Weights of a small GPT-style language model, trained from scratch on English Wikipedia.
Size: 13 layers, MLP 512 SwiGLU, vocabulary 2048.
Architecture: untied embeddings, normalized queries and keys.
Training: a variant of Adam for these matrices, 8576 steps.
MLP neurons of a small language model. Each row is named by its layer, matrix (gate and up: input weights; down: output weights) and neuron, and shows model dimensions 0-191. Each number is 128 + 24 x the weight over its row's rms, rounded and kept within 0 to 255. Numbers have three digits each. A neuron's up and down rows have the sign that makes its largest values positive.
Before each neuron's rows, "fires on" lists the tokens most often at its 100 highest values on Wikipedia text that the model never trained on. A number after a token or word is its count.

fires on: "°" 20, " Bu" 15, " located" 11, "s" 8, "″" 7, " 1" 6
L9.gate338:106161135153164125116107113136177168146131106119123155177163122076131110101173074174116170153124157157155162138158144129126168120149170137129097102128123145132128054083135139111107176118110114116124121150101146134114160128115081109125158113133142129147160074168123154109108109110129128120157157117141110116110153129151143141125168117109094087166157145124132150129097131132139102149111131088131113088102130137076135112118128106106125126148133113141113127087093113142168155103144114128101111135125169136152110122165135142128110097181110155140137105108127123138097149163145122105
L9.up338:155169146122097104154157146172133119115090105135157118150112178125162150104102128149122147142108138126126128129129146100126161138101100122129139128152121105119144077101132158134139080123098110150174108153157138114136158085155140164162105103102093128156114110120129118166139144124113092123146104145098137171075102119166178108121128173120120164092104126086099125107094143137108131147135078134072102210094113129146149098097099108116128115114124102094144120098142151117125128120135110131133112150075090105156107140104121132105149152107123138105127114128097136141100150113153135137
L9.down338:125141069099126123081106108115118130122138094081089149120171079172132119155157122117162112097153132138145131112137139126154127165131115115088115137151117120181119175109103126131134166108107108112129177074118126110121097165165134138075106115115150142125105134137128119119158095097099151108152144142115126111136120128128140173132136137160157168099156123126155162153129169157133142110131110123113123157137119116127124091166176158148102100152118114124076102138099118116128150147109150155111078146139138118089105148133154054137164125129132143152152131138149087159147107105124134131

fires on: "," 33, " $" 31, " +" 23, " −" 9
L9.gate344:124120097067090126090106134141082141164067137130137116148140109168123126121127123099095078144151122083110123132192113152116130116127131139141117101120119162097123159149134132114105146134096137134097102147098095110125141129162143124157092168128088140156148093101126107104099122134133118117136145109123133122099149155096141151117148065164156094116095146160127161152129128094122134104114098116049125131108129138093124144115102132085120153115138105145108126088114120080130099135107147158131130114161111120130121140138111136112141163128141194104128148120093140106120114131088124075
L9.up344:146099139093141167124113129130112133138133097120131146131123112111094114089093143133069144168128111147129162099100122104101053089110138151135164120115106143107122139124143156100110107111092100140129114149150101126107126108170112085153113099134150128129151140083122141124091101143143130133088145164115073134131124177124105139140143134152119155104158071126109109156137101116112112116132124126135124146146097152170086172129129116166131123107118133177123142131141104069117125114182147178113109164145127120161068145113119146109157126141089146117147119144126140094153163095120104138
L9.down344:075129105128159140119136165079110131136151139103138112154122115083012127159117144117119113150145133144094150125110118142111142085105113131124105092114177106136111131144136122108106097105128155125161142150098166110111122127144187145141107134100122114124144140086134104098100147088106145096138131144114122125148150122119144130146117104136145138145131104145097146156133145092134122097139141117104123145128106139115107149107139146084143139121144052110117111121120108109194142133085126148130153137186093186127140166104135118094127134110119118094110133138110106099160115137131160119

fires on: "p" 31, " pro" 8, " 2004" 5, "our" 5, " is" 5
L4.gate475:079140140166137182146154114146148150153168138121118151094109129120081115121145159118127139125177126145156182112131120135123121120127153152143120115115093113115102165122139161147099182138133117160049089145122098146088095158148148092137129148096154141100117164144100129149144128142117167102101120123134122110127169106131148126178146116130140115112133155126121160110085117142173115096127111123130128160076173174132120112143153125135181160118135155149132077158129125144139157147113153146149102130164108151134138131134143167116097167141151135083140120134113119139096103133149129101
L4.up475:134134135097113139103100130164125146109112150088172166131111087117151147133154120115119096139082113100059106145128102152129111147175137123151093170098149127105085142135131137144136097133185114116131170115132136132137096107145099120125133113121108143137117081167117138093144113130098110120126133171159100126100152119134141111180132163117120093113153116149128152104131137119148137120127097118114088121156111118119111132135148133117137081099141142113140107154171096140142147116126150133089099097164074125182110147162126168131111124094190124163125138131133150107057142131104106110
L4.down475:141143088129140120116144094130134096123150138095093165111144160059110098122135144117140074097097143116148132084116116168116126128110163120136141119121116154149144116166124137104146127131110129132145134125131138112144119108122113161140125153129103099131098159070119107150150119138108147115128128101131164182152130116147145132125097127157161115087112124124149145124127151131110154102114175145086190118116137152114137132134096161165085138134140131095139170139143141162159130092129160151173132147120092142128143163112158057158146127121119103072172111119172134175160091119113137149

fires on: " or" 29, " &" 25, " +" 20, " and" 6, " Mc" 4
L4.gate380:132110094098126151193145126084122128140133114080126127154099152150113135118120075135106112131164129097158117138097149153109127144137122131097096122158132148117130127136103135057154123141109116136116097117084114114137128135154171118123139106142082097127114150170107115111124099114154122144105153159098117128092135158119091165141142117135162094105152074110088167125095148171116120092093127163145139106144126136105142149141164089140138120108161133123127123152149098159104183133156130150142126137147108106146098104154158153140125113119103186122121084136107099146123083074130127129
L4.up380:142079156120077063152110123119146170092165103146127158101131126151147091181139106125107134109148066115126126129135135123129105157151134129102133071132144146167165140130102137135162118143128141109125156089103137153155188107175115150113109101153144088095130094111134135132154127104143103109099168093094097104157107131129125135109117124135115117118102170130128159088161122144112118136112085123135132102151122105143123112116120142140152135135175120139135139131139136108104132138099145113142118119106130157138183127107126116091178097099160125107138156102114141149160123151106136199
L4.down380:140138075141146142119145141128145125109117121136146172105137118125054129119089104101143141107110141115151152118137106127137135108127159075100130129134130122153081124152127151086082160148143082137131154109116163148093125150103145098100116162143137113135161145141083122114139076134119166110118102148122154110143111142162079139143176119143080171157145120151139149141150131110118128085110108118104129112117142138166137163115116116128102120147124123082170077123099154138160104140132157152135149118126162150141133063126101110101114127138083135137148126156073129104136098104133127078

fires on: " E" 54, "e" 30, " most" 5, " no" 4
L9.gate167:130153128120164100130160123095104145173126116138130137120113102118131104148144106094117143145111123108141195090147152114104146101101155115156118123123103131123126113111115125155142127152120147120153141141119138129122133147133150108107100117175102149112133141136150139158113198143137163147156160130109184166077138140116121145121144115146175100123129129101143165168153117125089081128147115123115124150107091108045114102103078163120152146156100171126118137146083155154127121102175097155147118138115150127127130144141126110147129116152093196098175126134147127103133125152115096154
L9.up167:168156165097134119115114121131136152155105124137130133089140102142139140097142119185085123116162143156114160133113141136130103154115119130125134138101148112087148128139117176139133109079113166091111130140089153101137086126169154125104101104107137077118112149176173118111131096148132170121185110111091144125103130116093106090124120131144082121144117125148120126125133181145101114129125116138141126156130092137087133126145121158067095133119139153143098145137179109128127142109119111104122148146101130152133136178155117094137153109124065200133148139150155129150141107108118108144
L9.down167:106147123113152179136133135133140182121133125141136145184140118102102109142145141114138098140129134159087124106072141123145131103153140092097111120096116134116085143170162147140101102131130135147167131155195141110137127120128128150131105120104132135137119124129088128167131126074145105105132128129111098145105096119143096150107113102152177121155168159166091151136139177102138098117140146134106131062105147125160098200124106110104120141134119144114163100209098145152124110154144128103100117129133119161132105165111121133115113140106133102142112115137113106134149131127081123099

fires on: "ro" 26, " O" 10, "E" 10, " E" 9, " mi" 7, "on" 5
L5.gate162:127107132123133152145147105120163146154107118118133106175177127106128144146116150117118133094138152113119167125146135160091141064076142177179161145153135148102165112111137155124125143104101152137183145132106116133149106082138139101134113128124091190130130114135115109146112140122128139069122116097141125113090138111098137179156111097153129092147099107133145153089102156147103139107123071116137079126113104108127131140134099137093126144122116121119104103091105120089121132142121137145129123138145137118071127129166147167112110129126126147112160130159134067111111107179100099136
L5.up162:171116140134101132126131111133121120157154126138155091113124172174125114147119126104135121119170103152111131104109135148166096160185129143181152149135124102116158135140176135100124138121141128142166173168132097127112135148091100124115113071124136162083136157151110101144107115121166132149150166116148171105120146108146152164151154166154140120168136127147114145157144123117082091138144123120163145112112104098144125124190129132130136132116150145077146109140140147104138081142121119135164164156148131089093133102125112120104139149135110196155112123147124122138144060146122141119
L5.down162:142133201089074122162168165117133162136139123137163087126107131090161117133104144109161087152136135134150121135113125144121167129116104145156107115118120105100095114179163155113134080138146121179157132146120119131140107150133114123126137180141121099172153134129141121124104114084139113121105083115137116103126177148168177133143119179126161113140153129101142148131066134138115105074083115133143191132083095095132134104095091128081126139142101136132148128135108175105147125156136152154126138116109148132104117129144148103124114120128118130128112150108134140148151116126109139132

fires on: "[" 19, " P" 18, "i" 6, "k" 6, "ch" 6
L4.gate158:147185104118117073173127124114109159159140090156106101116144134148155148136117146175134112116113150144140143063143128158055097153128132130129159119108102131138076120108129146119128120160121126109111107166145145146165141125164115115106121112137166104137136118091118090167106106080098076130144140110105139104095133117141152166137132120147156128129154093122135152132165098112148133131118135153123135150155117100136126121144073119126109086154162123099088125175131058138156146133124099125139144119135129083109128139145093103116122139172117170095104137122134140119113173110128127113
L4.up158:155133103125113129119123091171135104136080123124139166094156138140119132163114116099156074117126105138125148122099150140137146128087110135053090170131159123139165143126127102135128139131129132139119117120134114083161094140126127105091140128152134125139127083161131127157145135133123105111162104164133114132129129170108108174120132128117119131121100132117120116158091094094122109136105181123128132116139115130126135123085149158168112129166145114121209116130146149110132118078137159100164120111124060131129156103114148151131122126180155108133124151056154144164093117107113108093
L4.down158:128145119095096144113123123105104135109142149143145095154115126142148136114088139136123117143110103124117081171149144144123147123119121149129155128138129147148133111129135093099116155149100137146118092068098125160127114161063122171139106088089131118086134123160113189118134156138132134099120167129074128154145082167126126126147135145124118108137128088129125118161106154134091101189147127139084147183133155136109108183096109156135155118135150105103142116155146101093119105142108132141090150131133103068116099146096162120129154145098107178134164117125153148094141123110145132146

fires on: " St" 31, " sp" 28, " Sp" 21, " st" 20
L8.gate388:097179076134117144116116154093148118133125129110105123166161140084137111127180138111094110159146159108147131125140143148144118111140128119118158138144119138203120140164184103105129139115111121127113135103108120081123153148115114144126095156193115147108187120142182139132175161106137146135143137141149127125127150146127167098139129135179158098123150125090157144162120115108113127135126168110118112168096108135126106128168139119145118135090143145135150144130146095112109205131141146133112079095147149122095135110125178151099128096147108126128132151131131120131139174103149107132
L8.up388:087120115153099098146121139111077139181101131088149135163114116123132126114106132113149114139123141147111180119192149074129136127131123092143134096126122151142145165144125125161094124129109139134121119133117114127109120141116121139120085130169119145105123137140095076147148145114122137129106140135115133116144088129122134115079117136084160167118125101106051139143124107151113118153153146118154106151133113149137081104145132097135128139144132127123144116113114102136109146098131103169049120123127144115108150116085100150156096112087111076136162161171165126072152100089118123096
L8.down388:112119131135124146111117119146123121120144123171113132135141113140147176146146151114126108100149128128106113168140180124161127149154164137128133155108109123189141160147151108145103112153111112161116147110128126105120123103123092143112136129138109123130128164171169113129135122124127155124169158146168134162109130123129089106124086138141118108154134166157133130156139092078132162133119185142100110170138087094140133096130146141155057147152151149103123147163122161094130141148114157154126064109087104165134117121059164119156163102148145135124127163103139110102184154116139111130

fires on: "." 34, " and" 20, ")," 9, "w" 6, ");" 4, "," 4
L8.gate143:164155094142109173150140140135188147163097107118140160129148149090150098149098097144118091145090130084123121107108139119140090105104115113147103126129131127162110098168142112131122123112096152088155074135094121100139134119117129099116118128141124116140112122132154147155156135159176085130159166096119157135083107145098136106141134127111185122136154108169112123079095115126181120130119153155127116114120158171158129142164133158158135169093146123141132171139165102136091151140133144088104150107126127118118144132136111117097157087116104157109150139092084133147112104126139132103
L8.up143:131119142201128132122124114133087132129138136101134124140152110098118135133083118131101101172144143153125083095147133126136133091107141103104099140122102082125135137126175088130149116146163105108072142148112103133101100143163123130121113123148130104103149085106097129154157129092126108101109121107138173130117128095137102157115171071144143133118140103139101119134088164112182097136162122158149151125115154128096121123121126100090157118116069130110173175102135128137137113137142159126142128135113096097137135183144171130099141113104098126138162127146068084136133122093133118110
L8.down143:107127072111105139127118145145129146133136134109090129106111110113089134172118126157118107103117131111134119144110124117121131068135134162163162148146148132128132152164144142152136116106113139094166129111132135136127155135121190157040132148101186099138112114179134196115103187092137153159130113105122110100146088135125153113135119147154184157132108056088120166163165110139121142111123123144111123130161140089161091115124085156134136121133148095132123118129160129130130123140110135088096121130123153115134114122137069134139136114104145123121129093126121165138143132134116133118

fires on: " and" 65, " &" 33
L2.gate81:117131109087101118161139181098107140107171131119112147146129129130122083112138128092091134139100114106123123138123103119107070085130157094085137133135142132129144174153165115107104114107105136093097131072100117120122159122151141095096107108136098130128129162169146137100148113104085131107127118145166113100148126120101143182147176098119141105105193120133135143115121139108121117136082119119129153122139120115086164101154149140117130147087145113148128125128126131131108134183108138112114148104165136124089149148140167176092113111101100183090144099150140101121138107097107127119
L2.up81:103099152117149119131150074138124141133146138138129165083155156074083131140144077083158139130112128124161114137081116115125115119133117150126071113137163139153143130172132130156117133110132164118159112107122122194114130173130119130115119109125148113095076163123178101096109127125162094112129142091115147125133129134117147113150129120126106139118101116086126158106115101106150152104144087152152135125169100166159126146157150127099128146136165152150175178107134096144140150149144118141093119166091164074111102135137107146145109099095127097134094111130156118104116118154131144136
L2.down81:169120091127149146132176138130118149124135097139145130123128106149144120109103095136111155113079113124086124191135098093144115149120136131102142120139114099115130168127124146087118087128157111125121164101109142134099101125161164138104157103125146139119112099140133166122150132133114132128145123144133094089151138101121114178173151134141130115137179111132139113120110127150124110148086196119151101105175124113070164121116140129133152121147168127113086106142113150141176152122122120100135151125153178168101128137100211129104140129140112149176101116102069144126118141147121119133

fires on: " Pro" 20, "E" 19, " sub" 15, "s" 11, " E" 6, "cc" 5
L5.gate60:090184136125128158122140122090157095136098109129151143137167081128127117160174082136118122187094165131149170132128124164130120136148160133108144125167154156139146101102158137137104136101105080131127135165127137085157091132168132106121124132155137101146162129103108116146134170096140134135186143099107111097109125144176165088146140139131138102137090100100116149084132136166115086135158122158110118129109126153098082109147154122099153118162131099107132114127149168118138168166142097122113102130116146144113148121116102120145081146181102137105131131112133116115117150103128116132
L5.up60:103102125151133070074142189178170126151078132129175076124137139120127137152100153117114157153149160099118136130114102106168103141149136114145139127144137132107134177116137075153093130139109132152095123149135114109145102136094185140133121103150106114124159103134118097117123126147109100164167116104119163095100155108130119170140147104130108147103142108130108104113134143104139133116171126123108066137101096119123158154160120089146115131074111101077142153105152103148103168145125139124101111094124119131116100147150108123143129161145138114081132112134129153121162131153130139143
L5.down60:128121126066136125151139071064153111115122124136115125121086115099144132131140096163142144104144137129165103084085145120094143159122169097101103092125139121141080153120143081163128130111145115120150110131164195103081107118121091110137109148144128136175129143171151129168130129091123085122116124112107172138120142137111159144118103140130140135163136133125144210118116088116115124152132165172112136081132131138143089117122162132145100111153138153128141143144099175117132097131142119120125160144127143122148142162140111173148115140107112098143129128127110106143133101112167129106

fires on: "," 49, "." 34, ":" 5
L8.gate371:181123085136145121138129109142158144147116130141137117132133118167120153117168115148103081182115155140145153098152091138127117110124077154107159104182139146132113115100122101141112097148097128123141122134120114104100157164133158163125110163181122125134138091102119111132144118108177086139108142101138095150079128145110103163119166137108167134124124087146135122159079135106119097133160130087111122156114105121116111174125102194112167140140131099145114140110175137115113148186164128132124122137141137137118125150152111099165120118150149124078115142103106144126123176126104117104
L8.up371:144161138197122147099159154105117101115128144098134157112113153187084079135132129154151113137163141132137104144156159137142117096153127091129152140125149089121110133054173118104136111112131146140127132127155174201143114108144076095088144083106157125127150143125139135134118129152115117113141112169130106100131098129083128103113119138147148145128128119144111133143129116161133128123159135179112147142122175105100123125121120167098168100135122106140134157144122146099153135104157125122119097166136110132132093144091138123138144147135065136135159155141105132130163111123083170112
L8.down371:114126156092143159106129114100089158125136162083150104157111128108086091169136135104084144107110129119134185147088102137151099090157132160137107133137118148137169107132152078122105124092101062127126151133130138095119091128175198126168121110131115099116095140122163091115118136070147093119137128153149118107118144140139119129154133139147162162125148140104135143132087122119139096099105103117078146168119130141109144139140115135086147151127107124124133102097172136127147131128127148170129170113129102168112126156188115131113129120149145139113107120124116134094131134098100102118

fires on: " and" 56, " or" 20
L8.gate158:116111081135104143097158140120105166158109106141159134101171157110155131108152090056140136128157092102134120112156126118117106175133083155160074113146138115163137168143145129121165127135117139114128138114122122116136138129138137109124110095132084151136109150146155102132131065131132072090157145122116147076090107138157105141166106111143126113111162113171141116153140122174107125168111135108123126164127080102111152121133144126136131125148116117104095125130161084119119154151093141124132143105205140139085093141113116144084124129155125123158131132126094120101124143100108132123
L8.up158:110147079135126161189095142145139164113128132162080140135121099155150086155117145123123142163108118089093119135098120131110089174127154133091160138116146160134135146166127112113119163107177137120087115118099145157114166145135152164112089103128139143120138103152181153107131153110137116075118161152155137118142118142115137147113136102159131070144128129075099173133150148115140110154118149153140159152153135130100095121129149087087116120127109138163121139143128098148132174184140122118136153125155137120120159108139197141117124121127128109146086118112104157126121134115167145138
L8.down158:132137184139171109105132131119144098125125140123180140119137127148141152118101108092144106111117157084141085133171161147114111106127093147118143110136101094123132151125070091155095130116141114142143139101180102167169129113104048111133142112103096141133138156133170108095128101132111124121132105139133113140116086171139112158119167109098124158168138139156142114090114105182101129100116144132120096082153139117094157109080120167111130126158110147106123116120093127158164099153133158123123125102107120125113151149112128133132122141114095163101130124113164143111111079106106116103

fires on: " po" 39, " Po" 21, " re" 12, " E" 8, " Tra" 5, "tra" 4
L8.gate437:143102089163147135135131116137151169127122113150123113120109158122113172110134069125151109116171178110165138123101067118143134140108161132163100133138119145148140165136103195120158153147143125133108136112133093096111111115124139152153103103149120090152158141100153135126123126167164150125135139115151121129067120133144093129075145124124130113142205144111159149121105181131116150139149138080146106153132141152098098149110149131126141162141113078099100119161160116124154145155117114121114134134158165091109086085122167120142120127142097134110134149105127117121091149123133151110
L8.up437:141156136130136098120109124130084131140149171174143101112143141119131136153141095126083129143165148098115102123148139143094165136136164174146122150157099096163144165178169100139162136138159137132147107133105120132089124121162168106122139135106108132138145118120125121102127108124145116114146123061121119132113100134078133094146125146131151097118100162106125169150123148171077140108132158085090138092141123097084109134122104186084098111083117141125159114126079169127133119176116163127152133126136120122108129129133124174124131096124089147130128111136136131120121134108095188144
L8.down437:132127114129168151088158090103098113137103135114102152101152131098146135170119154135150149153154104102149124131103091114172108129141129109133162114118125094115130134144127111140122127137150137142101110168116143094139154117123073137166092095146195111080114103120136125165111128122112111121116123107149114106131100142166127103127147114110121141209140164087127134146125165095057100115110128128097073150121085149141139055120147114114141140128088102164154134135146138129137139111115120105113119092075116133124130120127127165145121122184097114100120124122121094115139101129110100132

fires on: " Mar" 72, " El" 11, ":" 4, " Th" 4
L4.gate403:120152126142103084155136155078185179138146091165125107086131077121134125161115095132123090178128165124162131131107139110117109125144108145133152103118146127144141176160103122105100121148102113133118115091142111156181140133111111162113117122171120142143136118131089157158095117110136097107119151124090127131112107133114133112126154116163139156126127114114125100146113153143125116129059147122108127118119109153121115122125074123141159131115102095153137164135112080136149205138170153121153125113118122122101150127151127118130088182148133091081139139143075127154123138121107108099
L4.up403:113125132108128107139098103144108083118136153153176106117175185174145160142068113132130081106119090147097138140166138125164137109148100090145121081130135162137128083113130174126193148079121149149093177105131127132102116163112122120116114102132155159124111145128123107153119109124109133126135134150143143121098128096142138111123135136125161153125121116128103141174132102180179165139156139124082114137153146140129123145137160150118134179159122131082135137112142106093107111104149151094131109102171127137150110135128135137140132143117118141156094118158150097115172114167157146143
L4.down403:109133119136154095164127113129119108159102105106119108125086082106098143181117112153109099123091125115132107127114162147113126155171159138126147131137135147177132172120144104123135169100133094138116121128153133142159107046106095132097116152149114150146109148137113112121129143120157125110119099192141126134100115130122158146121130136118105104115171129135145118151140125121120114109126124132125098114165125102149116103137099088120149126097104143127098224164146096113137154126117121113138166120147134154114146135146113158129091131152149103139208123146134132107155112139092065164

fires on: " St" 60, " st" 39
L5.gate387:080152088142133113090167162103114119145149122100138112132136115126159109137126135157081131082119132088134159098173086164151126090127161103153161125134156154141100179153148137124135113101096112128101148137100145128105159089138109120134128122110133132120109114102121118099158150115128121156144120168167096140108116092159138136165109107132142125142157142113120150126124134162095100126121140144098077125079060074111093127115091120127106095121132121134126147168155127062141158105120135146164144120105149122145146137142156163124097145112158126130138173155128120153162158152137100156
L5.up387:154161125134134139147121168125154143161154161109096133145105114214116122096119082144141119137144132139107144163146115139117121105134126108099124126151150137143148103092063139123133121128115134099100125114134183075159110150155134138194107158154089157096137141135124092140136108136092149126129146170115135052099139124118131108127121111132106136134112138133093098164121109120118123145170122118103144138146114119109113147132118138110106081170155119109126126162147114105096139135102148104117103120111096135140153144167106121132136110122127180087163082065141116174132148121131104133
L5.down387:117082128131140113092163085128158113098122124153102120129191141134141120120130154150123124111097151099085076144114114166148138153112120136149148127163110134122169151144179157084140147130108124107115100085090116168094108087128114152094155126122153082090172126154119119127139164137106145102085145086147095160117113152095133109107116122140142124149139156127154138126153158127171115090112128180162125168092075128136139120118171157141137156127118139146137137131111124110133128115123150141102136115117150133164129106097140098113116111118126145137161170150144101117172158095115091097

fires on: " Le" 74, " R" 10, " P" 6, " p" 5, " H" 4
L5.gate178:133117131125094107127138131110088136125154075126156100104140117147067221103146137120101087110109132158143131068140119124108130151125115090133129108137126137132140151132119138134122136118116140130138147139113081152134149149107099129147084161128104151140095136134153116165127084124142135126113115121163123142111119163141161120142146090160125154116154154121124153101115134105133130115151096134102085145130075133121158191117152110105110128134108089129125169128148124144156124147162103153106161141173100109089119131113134103174096161139111108122111140153118074073131152102107083102
L5.up178:095132138106085155098112153119104104117134099121154096146140135112110140113136136146117116109110127119183124093119111137122138125112131126129116108157126115143110140122102101141147125169138118165129142137107086143162125150129141140127125189117141105099124169153122103150120113123166141109133112100120130120084137111149128099119122105145116148150195170158101140106071150071111143160119164138082122147116092123132143146127144134133109121142114099135156135129169120132146121154165129182167149151141084105085142195114165085135118124175104120103147131149112145084156188122176099118
L5.down178:113050135112128139131142136105130137133117171148170107140121150102174096126087138090126142122130087112110125143115131143134111157111098112131162099114161162120159144156146119137096107132147142138136177112128163119154138176109096149155154094122161120119096123150141113143118081130126104101145098107139090097087143172130162111145108091107116157167131165171142127135138146089088125145141125140086161157142127141126129155121127074199107135146122136177139101100101101110162095137124149105137106121107121132151125132093148090158161143106136133109138137133107175118132145131158135142

fires on: " E" 48, "e" 18, "E" 14, " Ho" 6, "il" 5
L8.gate275:128151132100137148077148088105157142171150111132126155109142085142126140138149138151138139118158169131115145090167140125113176100154159085136107187127080108134079116103149141154134137131092105078119113107099144149123155130132157081110075106147137110135116121143154110168107111104118134138161133130143151113111158107162123118151111109146152120185152154120126142164127112134138112120155136171092131140100084123114101140135118094120092150142098109120124117138118108150122162152155081162148117119134192111110128170120122116085102145140111141115130159132141108108155152123113071131
L8.up275:174134131109149105123182157169112148174142131085099130094109153146152125144150145115108155100125159174135137105122159162128131105155140136084137147132098155104184124125139113118169126113120140133129106158156125091107083161110117118159092089093125144146138150144107101122115155102143131125150136109077086126100151085091124106129078150157139144165129127149099115155148115134095139134119113126120168136130105112133135124121119156107104112115113136113113135094165115094115122135137153119122130150082142107129111171135110104131131116143124162078159091159117140043113172137138159129
L8.down275:106153123112135104163157136092143118090127151132120131132147137115133151133087095104137137125159133111117071111124172152113184099137125134107148146113144131126110098143152142153108140152133114150147173145098138132125141087142136122132143153140157119143138125137157105150120142126128087143104134164130173138138092098148141197108085151132130138157139172126122145083104158115152090104157182113129136120172114133096126152171134159109124082157118145099146107159096135145119131104140113124125147149132176156151122134133116112091142169099116114128121143127101096199167096099156079166

fires on: " p" 49, " P" 20, "P" 15, " dis" 8, "B" 4
L8.gate114:106115109154140100095135110135120103152151174136106129108143144163135120116122113139133128105143161155151137072172122137107107123141107148184144079135117145131103134117115150128113135163133142090139108094119144088100137105122105101123148127138144153137148160132094105134129143142135106126152162102143194118125127147106149154150110081129204088075118131146154122150172128160069124126100163111111106107145141085142128132144111139110081101127144135131111138167090153115115112142103127153141134163136148108132109130138165088102129090112139119112120107111111058107091154094122108158
L8.up114:151127151146169135123151131083122145141134132117135132128091137139088151134126143085166122121128120153099147102130143170138072130141106141152170126102060117132150142095091125107101143150093142166133153134176110157149106132111121115101119130070114134137157123093117076127110139177121152173105110126087105153124162123117183086141120189123082110122125125150129088142134129098138147129115126141107138149110121128128143099130107150150149115133143109113112104141092118145155116152128119140128168140131113100085178132102098148117151092112119167166149139148110081143118143091167104145
L8.down114:129153106169135152090118119150124141119168120153136105161150114072149137127101103115116098116128184123158120157132149141099157144153136162089158123165088082140101163165085168132148110117123141125137179119108118110168175140102102166153110110110166136111118122128156116140105116104136123164103128119181134111139134086140110148142079145148135171093124150114100120140171148139125087117128143131143129118127153063126124148139186132148119105113132138131128098094149134113109156113105101138127125117109073104148128126129133142098077126136113108128094090107110153142149152110161129101

fires on: " P" 89
L9.gate55:137143076133108123159129119112148178119117154150159099157133143160113134140143110118171093134120174111114192116137136120113105131125106150126118104107099123165146124112125117138151156184104134140155105145096120140122092154158111172135131113132126175143138164106107117155149126147119115116161134141114141142078125164129138120154147095149137149130121113135120124115125115113145109086098125131080117148133142138101138095136131163157123089140149126114154168176130103148137128128132107119134188160138126085118104134099076155165062095154149131071169071127093109121093129133133117107
L9.up55:190129140094099146144141120123124153142122171089160111132120134127130121150178091092167140146145112152134122128138163121146163113119113170112115113147073166127162124137145120135171133116159114105126085104140119097161105147185153108078123162150126122089176141130120110169145131141148158106141118120090157110147131105133104126158092128127089078119145148127135103162126124122121132123123145112094135165113126096139094119118128143138131119156125110169162127110106084140135125157159164126108123102126138101126137151126162120072126119193145101143126155107089099155105139118139118186
L9.down55:074167149086166148155129137101121167143151152136136076136143082119137114149116112154088118108138130141130107104147146149110124140109125109148144123142097117136084111176117110130106127148145128099147182116098110109103090079138135150145134115180155155126109172141117167109140142127097075117136133129125162139140140110130146137149091111099121144104115145111108145099134090210121120141182148158112157169080124125100137162115131115096119104136126116146106119122136144092141097174126138130114142137138105139158114141113072120170088123117114138119151108113113126111132103091173127129

fires on: " U" 15, "–1" 12, "°" 10, " is" 8, "98" 6, "p" 6
L4.gate324:103167101136165164130177132175108149136140118133136123142143166096094149097096117144131113137099121141134123101124160132149106118115099121104121094130113123069143156112153128121109152153150115142116094115108135113125105089164088159111134110186158089175171126178117108154170128095093124100148099157147116166117145139106159121126129100103119100097146136095100160169124124120144118154147143120141114159122148134114099151131116115140157145121107137141134125139140125136124181158144090168130159108174133073097130119160149132141134148149128137131177121148124093168086159134130086111
L4.up324:164092125120141162122108071150148144137153114140130143124117075128141164133185105150121090104108099152115162111159127133112141116085131129148147136118124142115100122116103109139066152178131097128099144121151135059122121101165160124137153159131153103118165106175137158166146161119108114119125100168103109135105098132158071121111156149149169146132166120116088129100119099148148111135101126137106130154136138131125103152139137103099120180117143096110117107111138104102163136112150117131150097162143143146146121138154097127113101099135116127112103124094110128173091143133142149072
L4.down324:175095140118141080126130152078123075121100170138123133129149180131155094125128126105126171138143146110129093110108210113114136116106154123103134131092149188077141129141128131122142135130159132151147144133143111141080133123137128124138097171110104124121136131076119107122105197142106147091132137130115191141136123131149159123099117140130158134119124118144146102120124063141142109092167178124135095142113106140137134160092101127130090137104121158136161148145151113166131133115173116121157138137162101128123117104120157120170182143130128137117133114135122132111125094135152120158

fires on: " st" 24, " g" 21, " h" 12, " f" 10, " co" 6, " sp" 6
L9.gate99:126090121092153149089158152118157143119076122117158140141116115099142144101124139120121134120169128138074129123150096121117118112125120163165137121132147134151158113187105137124096137116165125118115162111070104052097108144149132149124137125167108143156159153100160144140140169104102128134181164112131138128137151145123171141125129105158182115145121151104144152142129148122076140118131147089125101126126073135106118144158095081118129124102085120079109114159169136132120117144149146119097148128108163124107152102145123148114088118168122150121150115121122160113131130165135090092
L9.up99:125190087163095129131096112142142137114131174178118103117125076154159136087119088137072138146131176125108130133144096142113125109132177097079131119157150160144118174131088142124073163133150122109159122142103140137147127136119127143134102140140128112119145139125119106156155100150100131094173121093129103129130129170141144089116071141129146119152129129099088121153136110122159145105077104160137122135118117142079116119145170092111112157138115147117117151109128139088119123113115150131106139127127083163142135127154124113096147179101089104102129109111091121157097118116143149114
L9.down99:121094119097108145121104121140137120148169109121117132093168129127110083095138083152148143104106154117125125122104127123077131158163068130140130152137133124175093150147081150137140120128120095114118134121159138139121113084180127137134128127116110120187133181184103125074145146128091141146137121112127106110124105154068117106148137111116158119099133165129120160115141107122154096151155085122107100098158145116152138092104087147135109141126125130174140134129102109129115106128130114117116121151104172124134069112097141142089185103138135159138148155146133108175102137093121119142